{"head_dim": 64, "parallel_block": false, "init_std_o": 0.0, "doc_mask": true, "train_tokens": 406400000}
MLP neurons of a small language model. Each row is named by its layer, matrix (down: output weights) and neuron, and shows model dimensions 32-159. Each number is 128 + 24 x the weight over its row's rms, rounded and kept within 0 to 255.
Before each neuron's rows, "fires before" lists the tokens most often just after its 100 highest values on Wikipedia text that the model never trained on.

fires before: "-", "r", "s", "ur", "\n", ":"
L10.down134 [130 160 135  97 192 135 120 169 134 151 105 129 142 121 144 142 128 118 119 121 147  70 135 136 116  81 123 112 122 111 159 163 112  94 178 108 125 118 140 100 151 140 130 133 111 144 160 139 120 167 130 149 111 149 123  66 133 100 114  98  67 141 121 132 153 151 178 107 127 108 143 127 139 121  93 130  90 136 120 126 151 117 182 138 132 102 146 127 190 125 121 124 132 126 102 115 151 136  71 120 145 144 100 114 177 122 161  71 127 116 125  86 133 128 125 144 111  97 152 118 127 114 116 151 118 141 113 163]

fires before: " |", "ed", ")", ":", " in"
L3.down372 [123 103  97 131 118 134 135 137 117 131 127 149 121 118 105 124 123 116 117 120 112 106 110 138 143 165 130 119 147 132 115 126 150  88 153 142 137 125 103 153 127 128 143 125 127 121 155 161  96 116 101 170 111 143  94 136 157  81 143  85 114  91 100 196 112 150 122  98 183 142 122 137 158 189 122  78 150 127 105 124 121 101 132 128 127 107 158 110 150 129  86 106 108 148 112 120 138 163 173 123 113 112 157 149 136 115 151 128 152 119 114 149 135 143 111 166 136 120 101 150 101 108 105 110 180 147 115 148]

fires before: " 5", " 6", " 7", " 8", " 9", " 10"
L12.down292 [160 115 140 127 107  95 122 150  81 131 132 118 155 160 157  95 100 144 126 147 137 149 162 112 126 156 112 150 129 122 118 117 116 122  78  70 127  95 124 117 128 124 112 157 128 125 138 143 107  77 153 128 106 140 107 155 128 133 130  90 114  86 162 125 155 121 107 157 156 113 131 144 136 133  89 144 159 126 107 160  90 125 123 124 136 129 117 126 208 141 163 167 132 129 174 119 140  99  95 153  99 100 108 130 155 143 160 146 118  99 146 126 109 132  77 123 128 132 107 129  93 156 130 105 132 184 145 126]

fires before: "\n", ",", ".", " and", " (", " at"
L2.down14 [136  97  96 113 128 150  98 159 149 147 114 146 108  98 172 149 128 140 169 146 135 121 139 107  84 119 164 116 193 126 138  74 117  98 128 135 105 128 127 145 171 155 173 130 144 127  77 107 143  94 170  97 123 116 175 149 133 152 151 154  97 114 131 165 124 117 116 110  92 166 141 147 116 131 125 134 130 105 166 109 131 113 108 144 103 168 137  86  87 106 142 142 133 165 117 143 126 137 134 134 115  93 168 131 135 140 157  62 122 133 160 138  93  89 122 155 165 131  76  99 135 136 113 124 145 137 143 143]

fires before: "y", "in", "s", "as", "e", "c"
L12.down480 [109 172 168 103 141 111 122 159 107 132 138 143 169 140 116 132 104 133 117 133 105 117 101 166 107 138 176  95 112 190 118 120 140 127 160 130 156 139 113 121 113 136 139 120 125 157 120 113 151 100 104 110 123  69 176 132  95 146 119 165 108 111 163 113 131 124  84 116 100 127  92 163 133 140  96 124 144 140 155 115 109 129 114  97 124  81 113 115 180 113 129 164 137  90 102 112 122 133  91 142 166 137 155 159 144 133 150 179 143  97 132 100 131 131 139 133 177 132 139 110 120 131 105 123 114  65 144 151]

fires before: " ", " football", " a"
L11.down542 [124  88 129 144 133 164 134 125 129 177 115 121 116 148 120 126 130 116 155  94 163 116 128 111 143 105 120 130 115 183 161 131 140 115 130 141 100 120 100 144 154 122 121  92 126 134 131 116 149 146 129 154 150 136 121 155 148  92 141  98 135 112 117 123 130 125 204 138 142 132 109  86 139  87 173 131 132 128 150 127 110 118 122 133 107 118 134  96 121 118 134  70 125 125 136 150 160  94 157 137 182 119 117 155  84 110 105 137 114 124  89 110 116 153 145 148  93 143 129 158  64 158  71 128 128 135 104 143]

fires before: "s"
L12.down559 [ 75 124 116 108 120 145 136 136 160 147 132 145 118  81 113 138 115 167 132 146 137 138 136 147 131 136 102 126 184 144 115 146 159 139 110 130  83 128  89 129 133 141  98 162  92 195 120 137 134 124  94 116 133 119  97 119 142 102 110 147 145  93 146 136 151 116 133 166  86 135 156 145 129 162  97 119  92  87 138 152 129 148  96 104 134 188 128 107  88 109 153 145 131 142 140  95 162 104 132 149 151 125 132 148  89 105  98  80 119 145  94 171 107 110 151  99  81 138 169 164 130 131 144 108 125 145 151  96]

fires before: "ed", "t", "d", "s", "o", "m"
L11.down769 [101 161 113 133 123 131 104 104 103 132 151 116  94 165  88 136 127 124 114 100 106 141 128 144 104 124 194 106 119 132 135 122 145 111 131  95 149  97 139 135 118 156  91 135 157 127 122  99 126  99 133 139 101 139 135 117 109 135 101 130 158 136 111 154 118 131 154 142 114 167 122 128 106  93 144 109 154 124 132 131 105 115 157 109 106 186 179 125 113 157 118 110 105 161 169 106  63 121 147 136 112  89 161 116  79 156  90 123  86 121 111 109  82 149 116 127 139 142  85 123 119 134 146 125 164 132 112 169]

fires before: ":", ")", "),", " |"
L12.down664 [131 152 139 141 139  67 135  86 108 141 128 156 143 119  94  96 167 109 163 184 126 164  52 127 105 112 124 103 102 152 126 117 161 120 134 113 117 161 149 159 127 124 154 105 138 162 130 130 126 134 115 140  97 119 134 109 135 143 117 146 150 138 124  79 145 115 137 140 130 176 123 128 128 147 111 110 155 102 110 124  97 159 198  82 112 120 135  76 103 142 174 160 148  93  89 143 109 105  96 114 153 147 150 118 127 171 157 150 147 141 122 102 108 164 114 144  94 130 159 141 134 142 102 146 128 118 151 132]

fires before: "N", "W", "E", "er", ")", " ("
L2.down801 [107 134 125 130 143 155  95 149 131 130 137 118  98 115 131 153 174 120 150 180 146 141  64 127 118 119 125 106 157 158 150 164 128 147  90 117 160 113 123 147 151  96 128 143 151 168 137 134 158 132 119  93 136 120 136 137 126 134 136 135 127 104 120 136 111 123 115 136 128 107 120 105 125 127 152 143 116 139 106 106 141 119 170 146 120 126 129 153 101 150 121 107 178 104 131 167  65 131 182 174 101 151 112 159 136 138 140  81 123  98 124 116 113 124 102 105 138 125 172 114 129 149 125 120 146 122 106 104]

fires before: " 19", ",", " 18"
L7.down237 [ 94 138 135 177 109  96 109 131 173 116 132  82 122 160 137 120 145  85 109 106 128 116 132 152 122 134 102 168 117  83 146 100 156 123 145 164 117 140 125 106 102  94 116 136 113 125 146 139 142 103  74 133 137 162 150 143 100 159 111 119 148 113 129 103 138 119  98 150 118  93 131 190 160 194 111 131 169 161 145 144 120 143 102 134 104 167 130 120  88 130 124 166 119 158 124 127 131 114 129  91 164  66 148  98 102  87 137 158  81 102 188 163 146 125  96 117 140 142 126 134 119 115 144 155 149 135 147  90]

fires before: "\n", " The", " In"
L2.down857 [116  95 103 123 137 178 121 119 110 175 135  84 139 149 151 159 129 118 135 146 132 129 139 139 128 110 160 179 164 161 138 117 125 134 130 161  98 141  96 106 128 179 127 179 146 130 137 132 158  82 110 173 135 121 169 123 147 113 134 114 144 127 118 174  74 149 121 153 125 162 103 105 166 124 114 109 126 133 146 162 153 106  90 107 126 139 139 107 108 152 109 124 117 107 135 119 137 194 105 103 124 155 146  83 119 151 125 119 124 153 140 120 110  79  62 131 101 106 104 115 139 170 112 138 137 133 100 110]

fires before: "°", "N", "W", "ment", "a", "E"
L4.down197 [111 126 126 126 135 166 155 112 147 150 116 177 104 104  84 129 157 143 125 154 115 128  69  75 164  77 133 143 165 141 137 138  88 119 133 138 151 108 154 147 135  92 108  97 150 126 140 131 146 121 133 129 112 104  99 104 161 126  98 149 133 112 168 138  97  97 157 139 114  98 150  81  84 134 160 134 110  98 160 158 138 139 126 142 150 127 143 122 148 118  94 107 150 161 145 138 157  98 141 115 119 149 147 136 149 100 104 163 143 145 160 125  94 131 110 135 101 150 124 149  82  98 143 141 121 137 102 140]

fires before: "s", " ", "um", " ("
L10.down188 [ 83 130 131 124 153 144 128 156 126 117 109 116 121 121 136 115 110 109 145 124 147 141 138 155 131 128 157 112 150 143 138 163 117 149 137 104 107 142 148 143 124 112  96 191 112 142 117  88 167  91 104 151 135 162 138 126 123 102 129 110 168 110  98 157 121 119 135 156 118 123 126 106 117 129 125 104 113 143 113 103 113 137 129 122 127 136 132  84 169 135  87 124  75  82 137 120 120 158 139 124 156  99 113 156 110 124 140 134 128 149 114 118  97 128  73 141 131 178 141 117  96 122 138 117 107 118 105 107]

fires before: "s", "ed", "d"
L11.down198 [143 119 128 139  97 122 136 117 116 137 121 118 134 140  81 119 155 125 144 149 161 147 144 145 156  85 131 120 143 145 131 151 129 118 138 103 156  81 115 138 125 104 110 158 120 123  78 157 117 144 127 174 103 133  74 115  95 152 122 145 156 114 100 149 144 131 129 124 104 125 112 120 102 135  97 165 121 168 106 137 152 130 141 178 134  90 148 107 124 142 100  99 115 122 112 140 158 134 150 169 121 124  91 149 139 114 163 141 141 151 112 119 165 122 115 113 115 123  92 141 124 133 129 166 172 158 134 113]

fires before: " |", ".", "%", "ung", ","
L2.down165 [136 126 121 128 147 158 123 111 139 160 130 112 116 117 126 162  73 141 119 175 147  97  86 133 107 136 139  85 119 141 152 143 138  91 129 125 108 124 150 140 156 120 170 130 102 142 167 139 140 160 166 157 159 120  99 137 117 128 120 137 123 140 100 165 126 116 116 178  90 146 138 125  95 187 154 155 128  56 132 142 130  88 111 128 106 111 129 129 143 150 147 103 125 117 173 147 114 131 144 120 129 126 116  98 107 160 144 142 117 144 135 118  92 102 101 119  95 116 139 102 121 139 117  88 137  85 125 137]

fires before: ")", "),"
L12.down595 [131 103 115 114 156 104 153 151 119 147 137 157  95  86 165 106 146 119 149 111 141 140 128  84  76 134 125 107 135 103 114 118 114 117 148 146 159 163 123 109 161 139 112 151 179 148 138 133 135 101 136 105 154 134 149 150 135 113  81 128 141 129 117 104 117 114 150 148  95 179 155 110 125 190 147 116 150 113 117 188 150 144 170 143 150 119 146 114  99 126 149  98 124 126 124 127 130 132 109 118  99 126 114 118 139 119 162 130  94 140 137 114 211 106 101 124 123 146 149 138 138 123 105 155 110 111 113 117]

fires before: ",", ".", " in", " and", " (", " |"
L12.down331 [ 97 137  94 129 118 113  97 121 130 101 147 139 156 152 131  84 117 132 112 102 120  86  99 130 168 154 123 156 118 159 118 106 105 172 126 131 167 148  96 163 143 139 103  87 106 135 126 160 180 129 125 175 107  96 112 110 148 142 122 118 123 148 144 158 120 128 120 130 135 114  96 123 129 172 113 126 137 155 130 145 164  87 159 115 156  92 148 143  70 137 140 100 165 149 106 150 142 121 138 101  80 107 109 130 162 151 142 170 152 108  61 177 162  69 146 142 123 172 120 129 124 124 117 123 116 117 139 139]

fires before: ":", "-", "===", "==", "=", ","
L12.down790 [156 137 114 122 139 174 155 120 134 157 136 125 155 129 167 167 113 111 154 179 123 115 119 159 145 129 120 149 167 102 131 150 110 188 125  86  99 137 143 126 119 106 173  79 149 121 157  97 130  99 138 140 122 172 106 120 107 171 170 136 114 114 131  99 139 112 118 139 109 141 162 135  97  92 141 152  83 139  87 102 134 172 109 106 107 163 112 158  70 162 153 105 154 147 126 130 146 162 110 158 107 137 139 100 121  95 119 110 150 124 136 144 164 140 149 111 140  98 135 117 139 113 140 133 100 143 150 141]

fires before: "ate", "ation", "t", "ated", "ations", "tion"
L12.down603 [108 116 110 113 118 152 149 127 156 128 182 117 114 108 122 100 150 106 114 145 135 140  98 124 167 161 158  95 130 170 116 135 113 100 135 129 118 174 131 151 119  97 125  87 111 136 107 163 125 131 122 154  94 145 121 135 129 163 111  98 142 140 114 131 129 121  86 134 116  99 141 150 109  94  94 133 148 171 163 140 106 130 149 122 124 175 159 109 104 111 145 124 138 128 106  89 161 149 161 125 153 111 108 136 124 171 138 109 171 119 141  88 145  98 165  94 154 149 136 124 146 160 173 136 155 121 105 130]

fires before: " |", ":", " (", " ", "ity"
L10.down491 [113  68 101 140 136 117 131 106  74 121 147  74 140  63 141 130 135 132 162 148 127 132 133 126 129 146 159 195 109 121 131 166 140 129 130 127 143 127 145 142 136 104 125  82 130 117 160 104 117 116 171  93 155 148  89 115 137 140 101 140 121 142 126 107 133 149 142 141 111 128 106 149 113 144 132 179 176 138  82 156 144 187 145 121 131 128 121  90 132 151 191 162 114 119 144 132  91 117 124 131 142 105 159 133 129 148 113 111 180 118 102 150 122 126 106 129 134 151 127 113 123 117 140 116 101  62 101 138]

fires before: "s", "li", "w", "ker", "st", "t"
L2.down88 [ 81 120 136 146 120 137 115 135 106 118 110  86 176 155 139 140 122 151  92 136  87 137 122  98  86  98 132 155 127 131 117 133 103 136 123 122 141 115 159 152 142 116  93  99  81 143 152 112 114 128 138 100 145 112 139  98 130  99 123 167 153 154 136 137 126 155 120 131 138 146 125 137 146 143 102 144 158 143 136 117 147 131 150 159 151 151 154 113 163 134 113  99 147 110 166 101 132 116 150 135 160  76 110 164 123 147 102 135 107  77 116 137 166  90  94 105 127  96 127 145 155 161  90 145 131 125 132 117]

fires before: "-", "\n"
L2.down648 [108 109 122 163 131 142 114 121 136 136 127 125 119 132 161  83 116 174 123 115 161 139  87 185 134 147 117 132 127 124 180 127 118 146 123 133 137 108 118 102  94  97 123 110 147 119  89 115 148  76 207 178  61  97 129 142  85 141 142 137  95 137 135 156 123 124 100  80 121 147 127 119 126 126 127  96 159 122  91  72  95 195 112 101 111 139 122 127 181 122 115 121 157 158 106 151 154 181  83  96 138 136  85 133 159 150 107 118 121  94 121 116 118 101 156 172 128 119 146 132 145 142 106 147 138 104 100 105]

fires before: "\n", " as", ":", " in"
L10.down312 [ 88 148 134 110 119 133 185 142 148 144  74 121 181 125 130 132 144 136 144 122 152 142 124 120 129  98 151  99  90 125 145 167 135 150 114  95 133 150 138 134 106 120  95 121  75 126 108 144 129 132 167 136 113 129 125 165 144 135 163 136 128 125 117 112  88 128 119 122 143 144 151 132 131  93 135  80 100 165 135 158 159 125 141 167 118 158  92  95 150 130 144 127  93 164 150 126 156 152 106 138 138 105 108 132 141 154 155 107 109 101 131 134 100 119 154 125 150  88 144 178 117  96 101 148 120  86 104 103]

fires before: " |", ",", ".", "°", "-"
L3.down74 [ 99 118 164  85 130  98 134  74  76 179 112 138 136 113 141 132 116 136 138 108 156 126 103 150 154 133 127 100 122 177 159 129 125 167 104 143 127 154 139  84 132  82 133 154 118 139 129  84 110 135 121 136 104 148 133 147 159 124 125 111 114 134 122 117 143 137 109 155 139 115 106 147 128  90 151 122 111 145  85 138  85 147 115 112 102 111 102 150 125 119 146 152 132 121 159 128 119 124 113 109 118  99 128 136 128 116 152 147 119 157 146 174 144 185 112 152 156  52 107 133 135 160  95 124 118 103 160 111]

fires before: " |", "–", ",", "th"
L2.down859 [ 85 144 130 131 116 143 136 114  92  98 118 145 143 136 161 131 111 125 117 142 123 154 162 158 152 113 149 144 102 128 161 133 122 127 154 111 123 144 110 123 100 126 113 107 148  72 133 133  66 108 106 107 123  88  74 165 158 108 141 112 135 157 150 158 126 139 107 116 188 141 112 112 159 126 152 156 144  93  71 165 140 114 136 126 137 168  92 130 114 131 133 146 109 132 144 133 102 129 168 122 149 129  80 136 166  73 182 144 105  91 122 186 143 141 131 162  48 101 130 138 141  97 116 145  95 155 134 132]

fires before: ",", "-", "\n", " –"
L12.down775 [109 124 140 160 126 135 131 113 133 129 111  88 131 149 143 121 130 148 118 159 138 144 119 119 147  87 158 130 112 109 175  95 136 105 147 162 117 126 130 145 130 151 159 110 161 145 124  93 166 106 116 158 118 119 142 142 105 142 105 133 122 101 105 166  94 174 129  88 106 127 129 129  84  97 119 175 132 141 116 174 118 145 116  76 136 146 122 140  75 161 144 126 128  80 140 137 191 150 119  73 135 123 131 126 137 103 121 150 102 128 111 131 193 117 122 146 118 140 112  97 129 149 120 110 103 120 100  93]

fires before: "\n", "li", "s", " +"
L11.down339 [121 102 137 128 135 144 104 103  74  61 142 122 144 127 105 146 119 130 177 112 116 127 108 111 155 127 116 106 130 124 167 122 140 142 133 117 149  80 105 157 132 142 171 148 120 123 117 114 133 113 190 162  95 149 107  62 127 118  87 114 128  94 163 134 159 172 130 142 116 145 167 145 155 122 158 139 157 158 139 122 106 135 119  90 101 101 148 117  74 139 130 148 122 125 107 130 135 114 114 113 131 120 153 140 156  94 149 173 175 129 145 148 120 179  92 158 126 103 139 139 118 110 178 115 149 135 158  89]

fires before: " |", ","
L4.down27 [133 120 102 144 161 116 122 143 145 139 131  84 178 109 135 100 110 101 170 139 139  73 136 161  94 162 100 140 135 167 151 131 129 192 133 151 167  81  72 111 128 138 124 147 113 152 171 160 134 145 129 168 122 158  88 140 141 120  69 134 146 141 139  90 187 111 103 146 124 140 133  96  95 144 106  89 142 163 136 163  80 127 139 138 107 111 125 127 122 133 121 125 182 122 127 124 141 119 146  99 120 137 134  89 107 154 112 111 136 144 121 112 103 137 157  92 140 144  99 130 140 100 107 156 122 136 132 122]

fires before: " the", " a"
L12.down703 [123 136 135 108  86 129  96 115 106 108 118  96 154 149  85 137 147 116 145 125 133 177 141 157 114 101 137 152 128 166 107 119 156  82 122 120 132 130 161  97 112 108 158 128 114 159 136 129 177  81 145 115 127 155  90 132 113 138 110  98 116 133 105 138 143 164 124 156 118 144 153 120 102  89 106 140  98 129 153  85 143  93 103 125 147 154 141 137  99  92 138  88  93 156 138 126 115 126 116 104 175 120  97 125 176 130 143  85 141 121  99 128 118 124 161 102 157 129 155  87 134 132 144 115 138 162 172  62]

fires before: "°", "ation", "ma", "t", "aged", "cy"
L11.down301 [123 157 138 148 116 117 168  85 120 119 142 132 112 114 106 162  83 129 137 140 113 160 107 139 133 130 129 137 165 106 101  91 121  96 139 152  62 121 175  91 125 130 103 123 128 159 140 122 138 133  92 145 127 115 125 153 119 135 100 112 156 107 119 140 123 154 137 121 148 107  94 130 105 114 123 159 121 118 167 123 128  75 100 131 121 163 175 140 128  77  92 107 139 151  81 107 104 124 114 118 147 140 131 142 139 116 172 119 161 108  90  76 105 111 126 169 121 106 109 182 128 163 126 147 128 138 163 137]

fires before: "ed", "ation", "ment", "s", "tion", "ing"
L12.down44 [153 124 142 120  53 146 163 149 158 132 141 155 105  85 132 151 114  97 127  95 121 130 163 100 141 131  95 132 167 110 136 106 160 116 132 112 140  91 137 136 139 139 119 114 112 156  99 148 139 139 161 138 145 155  78 119 125 108 137 152  89 136  90 139 126 135 105 136  98 130 102  98  81 147 108 149 122 116 106 108 148 135  92 135 152 126 142 166 107  85 163 114 142 125 104 132 116 124 148 135 150 170 143 140 176 147 135 160 109 102 145 141 119  86 148  90 146 145 125 143 145 102 133 156  96 157 133 115]

fires before: "\n", " The", " It", " W", " He"
L12.down577 [115 130 122  72 132 163 129 102 133 138 121 154 138 118 145 135 122 151 140 135 143 142 171 103 141 118  97 126 123 111 155 189 103 150  78 101 119 140  99 145 122  72  93 137 109 173 110 159 141 112 145 139 134 123 124 112 147 138 119 110 162 128 164 105 151 135 120  84 114  83 142 146 138 117 122 139 134 166 118 181 123 136 185 119 118 133 146 143  88 138  99 128  95 114 109 132 112 105 125 132 145 161 149 106 161 195 116 106 101 145 105 149 100 138  94 116 141 150  82 105 167 119 111 146 158 115 132 104]

fires before: "way", "g", "ro", "th", "k", "ard"
L9.down547 [ 62 144 173 144 137 154 165 132 109 125 136 128 181 112 126 130 117 135 142 172 100 133 112 142 136  88 142 111 155 109 141 141 118 115 115 110 101 129 151 103 157  85 155  88  62 110 118 156 106 154 109 110  80 158 124 142 175 130 127 100 118 114  88  89 142 163 145 127 105 124 134 106 113 122 136 123 142 131 144  96  92 159 137 141 143 120  96 103  83 112 134 117 136 140  86 100 156 134 118 127 150 127 138 155 156 109  96 123 136 134 158 141  86  98 144 133 143 151 140 136 126 127 122 178 123 166 131  93]

fires before: "\n", " a", " the", " an", " "
L3.down49 [132  77 130 162 170 174 125 128  81 124 100 120 152 160  93 151 154 116 168 124  88 116 129 159 154 144 144 121  91 152 145 159 175 151 129 134 148 145 145 150 127 115 102 152 112 152 121 115 140 146 124 103 134 130  88 107 130 117 109 125 114 141 121 154 118  68 135 165 131  91 105 133 162  86 105 139 127 105 104 135 112 178 132 109 126 149 114 123 135 143  99 143 149 134 152 106  89 125  98 178 165 102 118  90 128 118 124  88 127 171 157 150 109 137 134 148 178  93 110 114 147 147 145  78 137 133 134 154]

fires before: "\n", " |", "A", "F", " "
L2.down271 [125 104 119 129 123 135  78 115 118 112 133 133 146 157  92 117 141  76 119 151 136 139 164 157 166 124 143 120 133 127 125 161 155 115 185 125 150 157 123 140 176  99 128 115 128 109 118 110 134 154 114 159 126 128 119 177 111 137 135 160 108 126 158 156  82 136 144 100 122 155 102 134 133  81  82 111 151 132 155 155 124 114 150 115 155 155 142 112  89 209 128  72 118 136 124 120 132 114 116  94 135 131 103 104 145 147 144 102  95 149  96 132 117 118 129 141 136 164 112 113  86 101 136 157 158 113 159 183]

fires before: " ", "-", "20"
L11.down368 [ 82  85 166 154 106 104 105 134  89 122 166 110 120 145 134 161  87 144 178 119 109 130 108 156 116 111 138 117 152 158 157 140 107 166 129 132 159 142 117  81 146 120 161 142 100 144 148 162 135 101 138 125 127 126  98 145 141  86 122 128 109  91 138 104 135 165 169 145 127 152 110  86 121 145 113 118 120 156 118 128 149 178  89 108 186 137 170  95 121 152 147 104  89  96 141 148 117  74  97 146 159 123 114 133 165 109 122 150 118 133 107 141 138 120  90  98 126 129 159 141 131 134 148  97 171  76 158  94]

fires before: "\n", "After", "With", "==", "A", "red"
L9.down203 [137 176 130 150 147 158 155 132 125 133 118  92 110 114 150 136 154 123 148 123 142 149 129 137 124 121 124 163 128 107 132 102  67 162 137 114 101 134  67 113  97 112 130 113 127 138 131 150 147  71 182 123 135 141  97 130 142 137 105 119 114 134 153 139 132 127 121 129 136 127 151 133 158  90 124 138 123 178 112 156  99 142  84 121  92 145 140 128 155  89 112 117 139 151 118 142 166 129 101 164 132 145  79  76 144 165 128 139 113 138 105 121 115  57 138 127 145 139 127  72 135 161 120 123 150 124 128 136]

fires before: "N", "W", "A", "F", "E"
L11.down243 [ 80 118 167  63 143 138 112 105 111 163 141 147  87 121 124 126 163 150 121 136 140 144  97 140 134 140 113 145 102 112 152 117 152 178  94 125  92 108 144 110 111 158 160 147 132 154 149  95 118 158 123 113 168 148 109 118 161 160 152 127 153  96  95 137 107 103 142 102 140 146 161 137 122 112 187 110 135 114  91 127 163 100 126 150 142 168 123 145 103 132 132 100 158 110 162 137 109 137 161 142 148 103 130 127 122 150 144 162 139 114  92 100 123  92 137 104 132 118 111 161 133 157 157 105 146 104 142 141]

fires before: "s", ":", "°", ".", "\n", "-"
L2.down120 [107  97 161 128 139  86 136 113 134 133 144 135 141 177  72 152 164 109 133 138  77 112 135  86 124 136 141 103 110 105 155 112 116 105 154 109 115 136 119 128 120 105 165 112 131 144 137 179 100 138 169 142 162 124 180 173 119 173 142 155 103  97 122 132 111 132 129 101  89 126 124 114 124  92  88  96 106 181 153 139 136 172 128 107 132 128 134 111 134 136  85 139 136 155 157  94 147 153 111 135 123 108 145 127 147 124 158 112 100 164 113 121 116  66 120 152 133 149  89 108 126 143 128 131 139  95 116 116]

fires before: ":", "in", " in", " the", " a", " "
L11.down468 [148  77 155 120 103 106 128 117 113  94 116 135 188 120 117 132 123 160 160 117  91 114 155 110 121 124 113 142 127 114 115 164 139 115 130 131 126 130 149 113 154 140 118 100 112 172  85 116 148 135 148 110  91 112 130 146 115 150  93 147 132 113 103 140  92 104  97 135 155  81 139 130  99 175  92 113 151 142 140 132 145 116 106 150 160 136 103 143 114 128 126 163 116  99 113 156  97 163 175 117  82 106  81 176 102  94 134  86 131 127 174 133 134 129 134 116 137 162 126  84 127 123 152 129 113 145 129 134]

fires before: " |", "or", ":", " in"
L12.down220 [133  55 109 140 160 171 140 135 133 140  94  72 124 155 177 111 139 129 125 100  79 158  81 140 145 137 125 124 120  82 139 102 151  75 135  94  73 117 113 153 148 136  90 124 109 159 130 192 153 140 129 115 127 152 111  90  82 142 129 124 174 107 130 154 137 151 117 125 153 126 143 142 113 144 128 159 186 123 154 154 112 130 153 138 140 130 122 133 137 118 126 126 124 162 146 124 100 106 124 150 106 166 123 126 102 138 118 113 120 116  93 132 144 154  98 159 136  98 114 118 119  86 106 143 143 135 124 151]

fires before: "\n", " The", " It", " In"
L10.down868 [146 159 112 121 146 114 172 161 150 155 125 122 173 129 127 128 179 141 127 119 103 103 131 119 131 114 155 134 155 162 152 111 154 190 102 108 109 110  76 135 158 151 100 103 131 103 138 110 109 149  89 136 130 102 133 152 151 197 113 135 122 121  97 125 109 103 145 118 119 172 140 123 181 100 125 129 163 146 102 143 100 135 108 118 143 113 110  88 118 121 131 127 129 103 125 119 141 134  95 107 141 109 134  74 142 140 124 148 139 174 138 173 101  58 112 107 162 117  67  65  98 149 144 120 117 105 129 153]

fires before: "s"
L11.down133 [113 108 123  91 118 137 101 116  99 120 139 102  99  85 144 145 111 171 130 133 117 160 117 147 144 150 134 152 108 130 111 140 111 128 154  79  86 113 137 120 141 129 142 170 113 149 113 121 111 130 133 158 175 144 101 133 131  96 112 105 153 108 142  79 121  88 213 134 126 169 117 148 102 101 136 143 142 144 119  98 127 119 127 120 128 106 125 149 129 147 127 132 114 104 138 160 175  92 143 121  83 147  79 100 115 148 119  85 122 161  96 132 123 103 117  74 127 154 157 175 179 107 117 132 159 122  95 120]

fires before: "ed", "s", "ly", " "
L10.down514 [156 160 126 134 158  95 111 140 148 108 127 155 130 117 128 113 144 156  87 119 111 132 113 105 125 192  96 143 121  99 125 105 168 125 105 146 107  73 117 135 110 151 135 101 124 169 131 145 108  93 153 122 155 152 161 151 109 128 119 139 135 108 141 125 100 133 149  93 139 144 140  61  99 112 136 126  81 144 127  83 156 116  96 128 156 148 167 113 151 119 130 103 157 140 124 116 145  83 141 123  53  96 149 106 108 140 110 157 116 137 157 141 101 101 110 154 150 127 145 126  94 125 113 135 183 163 129 182]

fires before: "-", "\n", "|", "F"
L3.down266 [107 161 101 155 113 168 123 141 133 145 109 112 117 110 103 122 110 155 121 114 161 111 127 144 150 135  95 126 142 183 174 112 104 131 132 126 140 137 118 106 137  97 114  89 121 132 112 145 149 135 151 147  95 109 159 119 115 134  97 143 118 153 144 177 127 109 125 141 140 131 153 107 134 148  81 139 141 141 121  62  73 149  97 121 135 123 124  93 152 114 110 107 145 173 136 105 162 120 133 160 138 136  81  81 181 137 110 126 126 128 129 142  91 124  99 142  89 127  86 109 138 120 102 130 155 105 106 119]

fires before: ":", "s"
L9.down312 [106 109 131 118 105 126 128 164  96 142 116 132 147 145  88 125 149 125 110 128 121 125 144 135 135 144 136 110 123 111 153 165 120 156 146 102 108  84 130 134 178 116 132 182 161 145 145 119 149  78 148 137 145  92 129 131 131 153 151  90 152 123 106 108 138 148 140 124 119 126 176 143 113 163 113 132 111 142 125 110 146 132  81  86  77 137 153 130 124 138 136 144  99 130 145 129 136 122 146  86  89  79 147 122 136 118 158 116 173 116 129 166 127 118 137  77 183 119 141 139 133 108  77 168 146  68 115 137]